config.toml
n_layer = 15
d_model = 224
n_head = 4
n_kv_head = 4
head_dim = 64
d_mlp = 448
vocab_size = 4096
activation = "tanh_gelu"
norm = "layernorm"
norm_place = "pre"
norm_eps = 1e-05
positions = "learned"
qk_norm = false
attn_scale = 0.125
bias = "all"
tie_embeddings = true
parallel_block = false
init = "trunc"
init_std_qkv = 0.0334
init_std_o = 0.00611
init_std_up = 0.0334
init_std_down = 0.00611
optimizer = "adamw"
lr = 0.00197
beta1 = 0.9
beta2 = 0.98
weight_decay = 0.063
lr_head = 0.00754
grad_clip = 0.5
warmup_steps = 364
schedule = "wsd"
decay_fraction = 0.796
decay_shape = "pow"
final_lr_fraction = 0.0
batch_tokens = [65536, 131072]
seq_len = 1024
doc_mask = true
train_tokens = 465500000
steps = 5079
dataset = "wikipedia_en"
MLP neurons of a small language model. Each row is named by its layer, matrix (up: input weights; down: output weights) and neuron, and shows model dimensions 32-223. Each number is 500 + 25 x the weight over its row's rms, rounded and kept within 0 to 999. Numbers have three digits each.
After each neuron's rows, "fires before" lists the tokens most often just after its 100 highest values on Wikipedia text that the model never trained on. A number after a token or word is its count.

L9.up10:480508513528513485552516498475502509457509485513494526501496524508521486501525480491511502453470526484525534479526510510510449523535457481523490469474501498501493488585484475485498522564476510498531531497531508468533490513516481469527558483517449481489516520518499494510461512512497479490508499496515457523463501476479547484514503499531490503471467436508475533491502482494493482495534536462526536578458503504498466545503505505490496475501473522499527523519503512481517548508465490497541501513491473512466501488482505512523497476503499488551473494542459511487507504526470528535
L9.down10:501531517460490493482500499496496508536526494477499493505525491458498454533442461516487498492459531478454502504511507477527483503523525539500531467499490519523520488486525518504522497553489509535490509483506519451514518497486497517540492459503466495536496495483500476520479454487517521491477525502485508506498474521501481439506449530544518499514434497489504536509491463507472492490465505525480460487467472517513486463563501521497519458518513509524493467502498519528483533489495496494474555467504479504531520499531509553466505515480475514505472521496543553528481495499451483461
fires before: "\n" 48, "\n\n" 33, "1" 7

L7.up202:478501527464503543501507497463494529500456509502555557521510464489507504501514483487486476523509509482469559462500489534469530538472480540488506498451430549498518502554521494477476503521513514461502525501524520529510511458482495482496533452478510467470478493503523486468482472534539538506489504478500475491471475497528539548536494504484508542505489491549510520506483497494514507502473489483485493463461524515515498491493534554508506478533491527496526517486473511504513503479501526448466449490469463515492523508491499505522532481523490485485508495522469477535462545530479519497
L7.down202:516510477508499494481514507500484499447485482538546528474501510485503498527553507507491530495512498474527508511539532499521515516504526483529457480545496478518513485531471493502482469520466466512514504545490474470525512509465500515487494501487518495484503507519500540462538468541466490472508503454491511485474451472495496485470502514489470490509479513525492515509521539470475490537515524512514509526503488518520493466482558459457499501476477476556533448510501497509529481507481512434510473485498471522468518505478549485491479500545466505521498481481519537479519483570487511530
fires before: "2" 44, "1" 23

L7.up174:502542535504509462488485527489473475502439489510504546502510508490546475460516496508519500513518497476476513463520496537469455519511489555559499506513467490513472514535511512463486531501525510572503456492428482459502540483494508455519524441496487520482516465513531489472520523498467495507505493477504508462482498564540510506528503522529494537492484483508514572494513541495487522508500491467510462492489501482468497476511511482513529506492533486523547511534479545534496486483516521485493497482502482453536537494483463512488532471502497500483524476523471509524469507513488503451
L7.down174:486496496500512486547523523511493535517490484496535525497490520448498454508475476506486523475483460490536469524498484496543507495460484523516530500496500478535496479456541481508483514525504532499458538514485503473483486554477533545508517485478510486505482554487483494483458526538480496483538504539533478471474503516530502500521499490478491467486508511475498557472548471504504459537491486486494478484548519553499533497488489470523483470507501462520518538544493489451470521513524478506492489480501482485525524465501476522488532473517477518514485500485497543489531529526453504472
fires before: " | " 24, "." 11, " |" 7, " |  |" 6, " | +" 4

L9.up11:460566528477498485525500509521496480488543508538483531503530467517516510484466476529496478484490510477484482510483547497506486526485510481511508496504478506514470526513505500516483481534465435481492497533493511464472528502541474500493516470477473498474466471529506485528458526506498513471507516509490553506477495520477506483501535488496520490497477465494500522509478512472524522503456543461497490501512504481511457491494450509509490529515518522509473512547529549527497510494478546507549462484472493522434502504538544493503533500499489477519516456493483472475509514510431499498
L9.down11:527518498487482527541447503505485462531468509491501549485504519519507465498490506481488492490447521519498471498519549503480477464454497497514514519511498525512496492486545515539482470512463521437481511498502479522541511514498473456497500483485483508466513495483508482514482515446510518507536481496493485473501497505512450497499477500466477494466500457462481491498465532480514500495510536505458536484512486555501502495551554531519514518502471482530511528483540520503510541519482471543463512529476518486533541507494489480502512488507462512510506529495544488483518513499470503454
fires before: "\n" 45, "\n\n" 14, "|" 8, "|  |" 7, "| " 7

L9.up201:506467472520539500495471472499476508484499515460527485465478516487464522472516464481519446530507515512470471530492468534529508490503483513525543504443493449490472479523513468504545475537506508480522503538499513476547472486513491535481534521474504452512491514503506551516546493488504517505549457502537494528491482492516486537510502511485485494493514509513533545499485488519461544481496524495520507499461500517478497485491502507485515494492488501473519491479472516490506470478508508512483520545529506501488470527457504468506526478513492527514473445499477538444468553533451538520
L9.down201:474452444474499503506534502501512505500496505540556502517492507525491492502481509518521460497488510516500495472535539496481489463472487513471535477516467506508497527512517499533504519497502465533518484534525489502515521509497508488502482492484477503503543482492495492550514452525510514525537452470530494509509513466526506490533503522480501492500473513440488512524486522467541553540492515463434499468445505543516489506521473521523497483499486492481535508493481549499519461474488467483469501492490509516488486477528509441507581441479487490481505461475525496506472519533470501474
fires before: "1" 35, "2" 21, " time" 4

L4.up221:560534476484481516487525495541545491473509520533513489434519528543509534464475465517549526509482490473520488449468493500480523497502508505520513482486478512503493453502506509464482525511546472487466494495502510539479507510506476523505468500447469473489528536529498515471452548513503502505497490528494480533459524493473458495499497514467520571550504508498500471450493557507510499511538528478493459520443519485502509480508442553532478498510491488478475494507476495514441486506500510509524523447496475499481525505489498510494518483486469496475522520468497535535502487551486486499
L4.down221:493526504437504436527566449493535490542486501502489467496499499481513541446526518506505454498495517479509490456533522481496531520519539526466448526531501487493478496491486496463518507513513484468477511477491482480530507528544486471522482515484474515473524530504477473488519523474505496483495529509516529528524477494484408499497481537497471462515476536531470488490492529518515544480533537543487529460521512523462509496526500491485506477522539511493518500495546492509483485470479490477490511528500490500539484498513528493523505487525468462519518529489514503461467477491495484527
fires before: "." 18, " | " 16, " |" 13, "\n" 5, "–" 5

L7.up299:478501491499514473496464497503468469514483519531482529500526470512502552496477488494507503522520467467476545482494529516454513505485510541508502519512540460517486511547499481438509452569470492511496500513472499499449470469482506485522491490527527543454497468525507515502489524545495508504456502489534492525511496471515481477471513515517508490468469490552508551479534504472532516504522521506466470511501510475474455485528481505517505558486517488469500522500490523501482496478500551470489487447528469502481494512504496497490515489544469469501497477526477496529452526561493481502
L7.down299:520430489495519491532510540502504478494492541516531481504486471495519507513465476492488462506479500528543499474535525531510537474472501458506505514532466518498492471524530520547509473452524503527519478472518531510486500528478524525502498450493501518460471481460505498484539502490497499488517532516449525471527536531500475496489505505532500505521529500448462486478529484458478534535462506482478545497521481466496554496516526480517507446517469472520560479465500469476486500499506488516456495495479502504543525492478521484513562509490514513500510528482481507472479478482501469491
fires before: "0" 23, "4" 8, " | " 8, "1" 7, "6" 6, "12" 6

L6.up68:492505447494525521501481492465548482519525534464480518443519501495489510512519489491490471458466480506461561463478519530476487509475494479485519513489511486492497458538497508525480524505527492504516516500525523498487505508511498498521494494524470491512475516539490473470480479495480463512532471531517466560456478480489523545498487501511507478465500494496480485520524547521520487502479515509497533519438500548481506525507460484490496474509486474536513491500498439442510549486430484542501520522507457494496453496515529449448514495499466479498508479495518563510504470558509480505
L6.down68:502501514497483532494496487552513494535467514459499500495495532470498490511455508501515558466449524510527485508492485506512470478510486505500517507503539453505497527482478534465495570447514450462461493493523482495520495517535493522503503493496511489464487487447507518548478508501503493530492543522472467515558560462467494504512489501538546497483522497481508533480471473492506516565502474543456510536497471514489528473512463505536511518489498474509492492496502487532520550483500483529485483512481485493499492451504479480515493501488461516521525535523546473498466529546497494482
fires before: "\n\n" 30, "\n" 30, "Cl" 4

L12.up68:548536468494510480541482528496485500497475504483516522466523491518514433531512451512508531471482501522486493481500489472482506555504494507491503462520493477511477473506525460484467509515477516534491546526504522533508493503531475530501471455471489494523486496533508461474491526504485481507490497505504515530468479476492520480533483476489466477487506503550512510488504506495492541456477550526507506514497474460536443457521498535539463517522507460487530495538494488491498485497477526496507499451498490457480453487455490526512541483553502460505523488525520526504475467516505504548
L12.down68:501510530465514476524483506508517503556519549485464488458519519530470504511493524480474453446514487528490488509471514494469532439490486498432523532473467503494518477494512492489452501462549512527526509466516532504492480503495496491493507510497522482489523463489521505489510498531542495534474468492482526479529531481536469515485514492483509491501556559471506523473517494556498494503549516528551533476506489438482496505557500481500460533488506493460494499534501505472518504490478535493514548492494481460487516494491519433501486515543512464486492500517476511476486501481519482491
fires before: ")" 42, ") |" 22, ") | " 10, ");" 4, ") " 4

L6.up310:477509506467503479519470514504482459469450488540525533513564510503541514470507494507501488490488483491515526452527554511494512506485488503490523494521491505530484530515563472447461523519457460526522513500470514515449499487493502524466505481512517538476471485490491493481475524556515494495513508456482515539505513509523489509495496479467531494518477458502512495491561505516542515497504511444496507522523529508507479471518479500526475507495481476506469477520523473510460475497510499468534473454504450534465494473484503510520504497488488463491479522515497498486497510510428488485
L6.down310:519505528502506511481509487484491457487508452484534560528510517476494496562510485498445486480474503486487483491502512547510452491466485500493485459513513548540509497457446499522538514521509493490535553506530484477473485495490502520495533503530485497502502493508459500518492491499512477519498523458495503518470551489477486495478501503478476513459553473474499505528530483471491488455473472515513545504505530499490456540512466507493495464471538495475474492505513478574504561473532504470481541542522494523524498540476510501491511496480462492509486473540474473477506474506454497537
fires before: "\n" 57, "\n\n" 5

L6.up264:508521477510513473499500469470499453453526514539503528504507489532511555457532477477502535513533475514521528536491491462454500553483523487494504494468502495497488531517497478489488516507473443495497512483520513517499522490501492483470490487501489548470505497543483482503468516529500518514522516520506542552533439481476520466507520502496491473505479479518515511467468529507497549511517524480516470507489497468503460488497487520561505479471515497492518522513477482506471489521470515474545451486504508512450500543510466488496517481483519522454513508526521513495515528515492540507
L6.down264:496501507478495489491555525490491451501453509460499457512488476515499494462482492518507469563496476542508523472517489489499503503539514518470533575509480463474502520479536480496516495459477514536459470495455528481445495516484521502492512466486485508436519513530540484461501478503519515499505500500484520519487515505507524492498510526491505458497517497504541490501482522549531527501462472472457530464593477502486482510487461528482517496481506501504545488507539501508506454519524540490513506491527501508505491455518468477511498451463530556520532548508496507519481498488504490482
fires before: "\n" 26, "0" 22, "P" 7, "A" 5, " |  | " 4, " App" 4

L5.up357:510523498515479497508536493518509461481500509533475518515493531512534521451523513498477507525505488526465496540465522499446493509475508492521506480468477446540488522487525462469529517560489464521470488520535488493475483524527508495476534484499492521476529517540514493472498541541523499512528502464499516527495485503507504467503506529511497489550485468507503534496497493518549506474492541471515497524496514488491485485497471514512544489472481444477444494523506487507489466532516524455507474446499453518458509546523455496499508494492557491490493472518484513472501490499438505494
L5.down357:560513479517441521441517502506508516481504497487516512502457485512530517492517518503503502487475495499441487537473487489507477480486478556534494460490502478498500494516480490505503504525480482495494504535564494507505519509504484478466505482530465490497491440514490496479530543495535488532535518518532495494476507490479474520519489531489522483500493423493515516478484474505521503508469518501521541511513516460490468537507502501510500436490495497521498473505494492485485489506517501484447453530523484533470488516456455484515516486510548501522432476531479495479566503527488522542
fires before: "| " 38, "|  |" 11, "|" 8

L6.up180:468543485473511467471467506506512457483476505536513546528498484508513538479558478508523521522503453484472546502494540480456504552501501523526517523487511497514464512503514495462481501527463488523488493477501506493469502490509480513487482449499480530485493470500478517462512534494490519486535512494540516500515496533480484497496519502509474463487494477482497527472528512503474529533526584494515466514504477477488437467496475496537490548508500515465471520532500514531480482579469541469520468469516494498507521500515482477514537477520479504488510506543474522494461523500492491485
L6.down180:518469517498478485471517494517504492498491536501510464506495502500510519497477488503515465508497438558529510495523462496533477505523473502498489547495524526535510504490506451488462514469491510473507488524495513524505461466505471502464512513521478503522529514491508461482519531489504500471530514517505517509557517465515515513470494485504466489525544497500510507544494523499513533506504487487486508476536522471516493475484439494505473478501551500508469510489521480486445460511500542520479496564504556544519449462465496478491527459473470522489456492529578519486484503516497485498
fires before: "0" 25, " | " 11, " |" 8, "1" 6

L6.up347:517547481490465466493487509467482502510459498540504536527466477475501550474510507499514567529491492495481534507514557503482473511543525516538550487521501467506492499514531480474490512564471509509492465526508504486464497506497480488508449504504466518463511481508514509434467550503511506467566483497505474511503503501539506488493525490538500516491491483528477488506512518536524509473483513423483454492478494494496449476521479479531510518480474513525488493500517525510512500518486560492505514441531511522478499499519511485502531492511536468533481461512462514484491487564524516537
L6.down347:485540522493482459500508454452500436512465496504440509497533482489510555505461500502477485505467484542513510515516495529494527516528506480509463453447526515485518550454461456550483514520492472499525519513484477516498518489523543502492504502468461503540490485501492489502509541432532482500483536483524510475502472530476451462483498536534526484477538489508497513514511499516474524506518513559498494499505518507476487560467491483543501463491498482488467511536509506522495480442510501493468474500485475470493524534530530491487529518523481475481491495517493527465526507488467489545
fires before: "\n" 28, "\n\n" 9, " | " 8, "." 7, " Rep" 6, " |" 4

L11.up263:537565445493522470473518494501491495479456544517530496488548460486504552488462452511520526474545505477519532490509520517480517532518500523510484503507491498488508491529519487477508471529509497482506473481549490507449521479500436548491481476527531499479487477487473519544493507472479524514472520502512527521503494491436505486478535540510527487539494454448495518485488486512565577504477492449476457501514495516494512504494457500538496500458466500512490493471504497514501464504503538484542520508515513534499469484495497492516508485467495532505514503479502503461451479499479472486
L11.down263:497508492445501501516520500476507505497461494489498486494519487513504490495543544554505531497505525511494543470505511591523497451484507514534498487532527474536496536525511521482464507549501531466529450490504493488482454476473484479518522471520541507479540545489513482478506505493554471493510453508491479524482481496493500489510455562479525490506492518490468481499509509489486503500457487514484536513518472489480530519514517480528482479512459522507475510522499536509472510499503476505487471484562497492456493445519522502501465550489513537459505546479538484535483462491491477533
fires before: " | " 28, "." 17, "; " 8, " |" 6, "ience" 4

L5.up66:505450500505486509516522498474511514495496515520464526497496533515540480538504482519523516508485480477498505485509504527488467532499496496470509489460518518520504535507517549490495532502504480521505483488534470533554496478524462504468511507513446468508432468507482482484531495524508483476532516550504454481537493480458535497494494505489529461502531463492496533474505520537549523511459572563527484493444529536494522519501515492485455469453503487458485500510520451506474488500492534472489486528502508531471508492450476505503539458544496476475526475503511478515508500520486522496
L5.down66:502461504463503517462473539501440469504474560529449481505502518489475459526490536536466522525505536511510490495489514532513503481517485573517529507493505500512529480529516528491540510443462517502492497551472489471473476495499499498499505482484483491517479525522492522470570470518520507500482491467512495478520525468521512475500442540505532492482481489490496466504517509509498490502526490501488504494524470503519495485483492499472575528499486435498502528489462487528533480480507537488461490536435531489504529537504503519500491527474478493504477525500505495525460462482530538556
fires before: "\n\n" 25, " in" 8, "1" 8, " " 7, "e" 4

L7.up281:501524458522503488484504478481497471488500542539489567475542493529511527488514477496511514545505485510512510502494489473475526524495479476512483455490527504520481486481519474488492517535479456544502468489495469486484502500508473523486482496514498517510512506534474480469467501503527508512515485534501505502511501526474477519470489517498517496481498504500570533430536481516486551490507505525548522499507506492512488493518460507527498485495538490463530546543465508504477513552461485415524449509513503478474499506511441507476507489455479513475525535542507524501461502527486501440
L7.down281:516452489526475508506521522511544477506480530506522467483473528519543512520512495485511501503518494480517474515462507511507481489489530463506525505474514506470507457494529491483504474511496502502513520449507515445464505504503450531496467496528474485497515524540489503508480479491481476468491475532478518541539514492490526494494516472494443495520511463468489469496510525475518529523500507456504527480518493476514542538507508541499528470485503517547480461457529521547463515511538509517491502488450476518515445471495577546518509488511481512478535496480527504509496491495458506469
fires before: "0" 43, " | " 9, "2" 8, "1" 7, "; " 4

L6.up112:490507494481526469471500532512508481487479441524499505516465479519539528469537459494515534505497448477466550502507545548499485522505509495537471484510514474507468516531542528460497548522465466487462482523481520493485512477507485476475457495509468520481500483513494514474515502484496523469530546496492510505546478487503473490504536497505480478517501487514477510477547554485492500476522547497489482510546467473503457492530462490492488507478516524501516549475482521545504509512474514493536488496555445467499511495498517486484522497517479466499514491524465506520508490517544484510
L6.down112:506544536490464509487550498538491480474500536573508442521527502497525500504498495520508452501489493547528476537496470490469465526529507531531484523532484447518516516500501476520480525529473510477509516531459512506477470470504570476536549530457503509518479495482482509487531497477519504492508500501484562462524492475508504499469485522523450465491482468502502524528503523468479488505502478474494520502509494499436482463488459467496494453495514471508500487503547504476511523468481500510478472454487523537533543489531540533520536495490490476498467482512489494477500484448504451502
fires before: " | " 22, " |" 13, "." 13, " | — | —" 8, "; " 5

L7.up19:515487449511496469479487515484505445492450526504524482511554505540502522482476477510508510536517459492523530498480523499471511527469510500505491506497507501502473496505571481485535501511467432500472472481466512521468553522471499502496438484493485512467493497493475475484473523505543534516496533504486505511499505514528500475508519481504541513542525481510521506454521505499503577497474508501525496510508507508510458450494496507509465489496527494471495530502462498501466486530471497499553442472538494504495485484510530474484523474458495497448549498510516528454478504520474458478
L7.down19:495480542499462505490508510455482490481511513457507478485551506504542503533501476493497535505511514514502490468473487521430505506512476489475529493499529520448514476489529495475479490491506489534488524484514515508483497504488482557458432498483442503496541538505427519513486462507472514533490476525524491517471541478440425510473484529515487492513520542497486480476505509532477476496478515555520486509521505494501554488533501515497497525556522520485511507528473488491529480464503497520492513508506516511486458546518497551496459539540489482514490525508516501523522467469512490506
fires before: " | " 52, "." 9, " |" 8, "th" 5, "; " 5

L9.up128:510478491547528499512504480503500502480504533519520502527478488472494481547524499438498462480496530467492520500511490482541469522507489472504508462494487511489497476532490476497494481512535503472512517515521545500531510495431491478497548436492547493504470462482488498542498476511543484502515509516492460558492469498524568481536513473512496532492541514482493507458519493500479512545538526494512521517439501543522537539477517473503485490491498484506534488503492432523531534500475490453476496518440544524482509500498491483508495501486486523510472516513485526496464501512450524545
L9.down128:455520486524507508514502481556475527493497504508504541507482485500493473510484494498499458514482489492534449473475501499488480494514516505473517515525469519488499522462509537504516493490481515480498466523476546497483479485521535479488468521485466448524532512502507493496540491458477479460492489505505501450492592496488493524519473521499520543513524469500509480492535508521529527506522474525449499497505528465524502513494481550503471561493531480498488519487415503519496510463524502525518456473489513529528503480510496555471562492492469488475490518506547501506503513478504528510
fires before: "1" 48, "2" 17

L9.up290:487511498468525477542525489493507550514483506501487507481514472534497483462544463511526522495491473503491529443496530502509509515483500530544479542503495480539491481494537494492502533508518514521446502488497508463503532547514479494476489493445524502453493502514506526507490524528475513479573550524495466520556456478496491454490521527478483478481508530546465517491497567490478509497513560525474455523477467464473510485511541466507515529503525503527526509513544501505467509474498526495475493487485482480521524551531447497490493476516496507538513524517463518528509509504490474513
L9.down290:479484509497512499499448486510503514490546466463490510491469499500469473541516493470468514504506455512504504520520522521535500524500501480529534449484470476479540456490494545502516503516521504505523537487541515535489451529507507500477516493482485486519519497476448470518474519467544492479458514501524514530481501488506476542548456512490499493489498504475513510499536509525551480531483463484487552479501503511505453541459468473524522505464474483494501508509532456480502510520511488558496536443486526514474478501469512511517472572524519524474495477529499487495478502509546519525
fires before: "; " 10, " | " 10, " |" 9, " m" 8, "%" 7, " |  |" 6

L11.up43:476502478486515537502442523500501494509487487513540522496460509502490480534457490543511470515490498478477479499499485529514481494486492487483487493519445538508478500493519449478513457557516511504552519568514523508489505543509503533476493500452510511495502478546538502510505520495511497513476493480494495477473502512503519474488492502482508541467498527512499568492477507480509525489469486471537469506476499538541541465490480500495492471513512507495533524462462509535531510505546492513492519497491454522477473479418468492516528488526523517508489493511513516529514495498448525487
L11.down43:456530474474542496512508494529499474488464483564506457502477500484468515482500507491504508488499539518527488510490554440517435448509519502461503477543512487519504471535488512529475514492490510520517526510484513499454487513510512541518454534547513480506536502481496454513522517477489474545499475490479477544507518536483509507541470532511497533505495512466527483496562506514477524509518545495485547471518517488476478497519456479512489466494507507510516548495485477507495529475492491536525540520524514449503486481476481454481531481480517537499488504476482504467450459543505533499
fires before: "1" 40, "2" 14, " | " 4

L12.up6:529496481477508474510500511514514510507489502476482524485520513469515432523512436519531525478494482544487484491516536470518505531507496491464494435498508475503470486536502480499480496496460520525516513513503540541511483506506516509511454473513498442550475497533512444459514515485502462505492481507493513521510506441501529483566495475498509481515495504535524523504507486489492519452476485523532494536539487495493465458548493518497477494509504490497515458517517529529481462521499544484507501493502509494491471448445516503532506475508484491519517507528501538534481454477506486557
L12.down6:546503480503522488508471540512498472504517545471479514477540484503478511555463485497488471505487516555498499489524499448498518518483491510462505511478468508499498506515516476506468485501480530500561514492494539514484443478489462516501467493525496478533491485506517505475518500484499465484486493471516567509516515474521487513530531488511498460485480525521521532494471485485506540483476490521530546475538506478486435513546491516507473465500467466449489451475532505527509494509491533508491511507476541466496488470496534528538456531511476452491513521547462524525493471502533499546
fires before: ")" 39, ") | " 15, ")." 8, ");" 6

L6.up33:521562488492534488505480512475488475514455540526479526479526485471522535493511466521515518541546501494482568486486517526479503551507505496506503529499496508481476510510486504497478478533494507512487498520483518507468472499491469509504472446491522527510520457506488495477512543510439513513572508471504532493515468460465468503501497492533450479467507506499505556467505506531509549498524541516510452500474478475482433472506455470546474560485503511460483523512495491527495480485477479499497485458519485508511512514517497483500527483553481496493525484518484508531498517489507495512
L6.down33:508469474469512469481518488493490469521482526503540455491480499488457510452492501504479499512452444502531492534569505508545504504541478458499487522526494538471486505492515474505493537502503470480517491496481512512518478481502524504504515486492504537517533486498506515471555549490497518462491510527456535494571465545511526476514501497498514501514531491492495491521481531485493562524521453476495467448544504476496519472500464448491482502509530485505538513504470491460467467491518528552463471522497534538557499508518512470515536460499489537486499482516513500467507496511498491464
fires before: " | " 18, "0" 17, "1" 9, "." 8, " |" 7, "2" 4

L7.up179:498504434493530473498436520473486479477460525532497542522554484502523528458484504504508492520533476474521543502507511511472517549506513492504498498517518501495459480491517487465477517554482495536503486541474475519471485508513474501479487461508499548466471474512479493481498546526516505506518525487515535510483533496490470506461511521509532505495492480525552515454528500534541580481529511505514475512502500474512460443500463481534492544465509479473486517529471506512452474548488511469527449475523478482477513486511514497492536485511478487463518514532499515488472493542466507490
L7.down179:476473530519474524482528507474480470459453481506496476518463480461543511500502500500492506488473490537543498484491508495530466479500492470494486549482549511469499550482532483475510501448510524489522519518534523495481490495471464531479500445545460529502524537496478493468517461526454481475472505546491481541515529496509503481481498487550496477510508511468451507523531486476503524524536525507521491528537539466504542517505470510487552476533488504540482478514476497495458492498545518487477480500504475516518485527469547505515522470523511495505493519525510513478515514499518507448
fires before: " | " 52, "0" 7, "2" 6, "12" 5, "; " 4, " |" 4

L7.up70:520501505503517536502522492508495518463521526496495520509491533509503495488526468506482538446499515427513484497515514462474513514458508502498499499494473518477502497523502517488512467550493511492505503486515505511522489457523431522530492489495485499465536509557488489522473463485480461524515534479527485543475518493526502522517523514411489480551478450519544528495473479490535511524481538533501510524468526518484479465503492517565484520523508532482475488533513520478498510489502467500503518459468458504504470515501487516470517494528508506508508462537534548506475499526492503516
L7.down70:538522512506508503497524534499506488504491508537491493483526509485483473496485488504455426504510548493541529502498550470471495463469505514489505493505528516484498521513481464511461464525503500519543517489523458500492516498448485496538534508504512494523507496496498492544480501493492449495473521483478500487500561483496530499477450488515449481480433523527508513513545446494491467513504507487558537527495474476438492502521458497491496505526460498501465470531521503507529533494523501493474491506489516529504518523506505552481524471512486514571466527499444515526517509513469477507
fires before: "-" 14, "| " 14, "|  |" 8, "- M" 7, "- D" 6, "2" 5

L6.up122:501511460504528526520494456467498502456511508491456545471494508500522485502508506499497538469534515465528489505524500530448485493546503500479512533511470481444528474542512509476548519533484505469521506543511540523542465488513436470532494489519492489505516546538518527534470503492483485510499472488509513551489515482517528521496498489474494484526479507512501529491464534541533481496497533474517526529440529520507540514517474494496529462497492502464506496506493473459523541527486452513544463524482480523484454459489468502483516502504535509515466466488439558508518478527491532516
L6.down122:491521460515480493524524485515526452498502519518485466466501499510508500479464526498489501480476496495518477512496511531497492508457489488531532450455542478491526492489500524501482550536475467537555464469507479503507519549461491491551517486493508497489500470482465495487513519503486499518490554496514463508540536541492471473525488503544547457505502494451514505487528478491500476518486500475519498525463479472523514492500474468500514486496455512489506477519523485542500504513474461474521491513493521544483520504506498509476497512487492521515467474504485476528473522509525525499
fires before: "\n\n" 41, "\n" 37

L6.up420:507554503534496503526509494466468506492497540495504567475476472486458513538468487505509489484471534486472496473528523480489490488468462528487528527429453508554511536520470474524470447501531554483530510536492493515495520462527494480504535477479493459506509520534516491502481531494530490501518469481544462481520491495513534500505493495501480519484489481512495500514477487465515495488497561493467480498493543498492531536492497533520491476484507469505490494510478564480503504522497537469456486524476464514462471481452510521475517446448532481499520516513496571485461479510510523497
L6.down420:508508463482508513492533503491525510492508497489510473487481481530522522458573489506507528537501441500510549521530436518517481495533493435498497505543534472520489514472532490486498497495488470477457505504470498513515495535485508520504439486481531500454521495488491501502486425497494518501539497507463523557531533477529496490479489498450476468495524524505531504458535509541495526479495508492530505456508473486429505486493493467477515494506521500505504506472462498532466510487509481489525540507494452493505478532532447534464496538491509541470496477510506506507521463531484490515
fires before: "1" 25, "2" 21, "\n\n" 4, "ruary" 4

L6.up445:486518511511516488509523495507530484455470481542471546517510490532545515475522457516487486483520512485500542497511504497469526531455484509521491511493508513521491521541500464465484479530488479516486508524513511498518556487463501510449504491492505511496451503525471461484479512529501527515535508486501505533462472462490480497461518510460514490528497479502489534495559503482497534493482578486494512558501532496468447455506470508540500542515501469491492489524483510501481482522508534479529438463501478514418531538513485480495524490513525502521518486535483520477468521539488508510
L6.down445:513495496484472478527498503544486485513490501527540482490522480520491497481519503501517484498515498544522527510460534481487540518526537502512517475508505501504485513510487507493527495471504522505509544552487476528504525517461503541487488467484518476511568521520450480480508534496511501493541480509522490525496472483502459517523503521481480521478518447507511479477569542522522538510493552500535478531471499480480478474469510479518523540487472504505509477498492488493423494565500498442461477478523466493470518516499475462482486489472493496490508496551476505459498473471453473473
fires before: "| " 47, "|  |" 14, "|" 8, "\n" 7, " |  | " 4

L12.up28:485544487512469524500513494496523477454506469497482520485479490505502534503474508489528519563485499451501527508475522537489541557525492495466470487518487534484464462498458482497530506514492511474502521527503509554448519531492484482535487527485526499503470502501509465529477504491501535509516437517481497486505507506474487441500505467449495507486541478467539526514456544500518523507504500480493478486555472487501531468470492528542499493429479506507460515517508463541496501532513532467496493474507482546501481513474507500505515513480513509456459502481508529501456493503443466488
L12.down28:488494479474500519519503542500456505496507486481497476451522483500513516499503510504513494490511514524487499477499521490476515479499534523480499544551516451504508497487465528514523499442472527503466473491507516470489521521524499499504447500447495509468504487519479491493507493489524459502531518494525506477503521527504488482474478493536537475489496504498513510465489524509491468520473514494496512456507513501481515470475501491529466488494477564501471502474464531487523503512490486526516467465527533492510525499530516475501434672526508486508488519484474495500522518517524512490
fires before: "." 42, " |" 17, "," 10, ":" 7, " | " 4

L5.up41:506525541475519505509542513517500497464517484511497531510489559495527486438500449513505535456509517467470517533512527486497476526466504481523507510487493520601472504511525530481520522514471465525517493527501503505510511506498498496519492469501462474491491486549487492514505493495495493489560545498535482509498521530501463470492500499509469467536480457480499543492530495510510505498507544473523510528502511511521458491510453538550462480494488497482455511566472531533476491500453498474531506486491495519469524525511549505480515507510457481515444472525506502470505509509462484491
L5.down41:528507512494486490494485495518474518482502491524471506503499534533487455530516511500494506463492528485514489489518538497521473472481480516500486468534491514565488503529550491492503497497499502529516581546526500504500543512500533489490536484529475470471496501501472500521517522485505465496521497515540468480479572520524463512449485514458503519524465477519503504500531463460503486509442530485508534526494528520486458516514499517497422486532483501518463494503517502502462531503482534513444488527544467442515529471499468529487499496514466505531446508511523475456476509505469497485
fires before: "| " 29, "|" 8, "-" 7, "2" 5, "|  |" 5, "\n" 4

L6.up362:501543517499553505472477508481476480465468468490514553518516501482502533459497478493505456521535501489434520516506502510437498508529534522475503499488485481500481488484526548464496532532477521527516482525489480498464483508551491500509458484498453542472528480566492507463483511501512494471517456480535511492495475532524531508545510517509485510502488497530513510500496508522537542509502518517472424464511482480498476505523496541551482495474460500487523555473522518540496476551492523484531469430508490485493489475491530505505539469528476475490511476487447511481479489533505500475
L6.down362:457508483504502498483531493471480451494477510517469456504520452488484534501467481496486491499451483531538510528564494488486522499508475478505479500511505497480518511478521443521490518463499474490481492541515532524516453480491532509513510480500495531529514524475526511471564530497511494477502546519536542467552482525543531520470521489537525512518535521491473513517506528514487565513496476467490479491496513449516515480473425462510499493515535484536495486525494492442515489499530477530480467531497517544510513501474503472482524484492486504475441500502532476486524477498534456478
fires before: "; " 21, "." 20, " | " 10, " |" 5, "th" 4, " | −" 4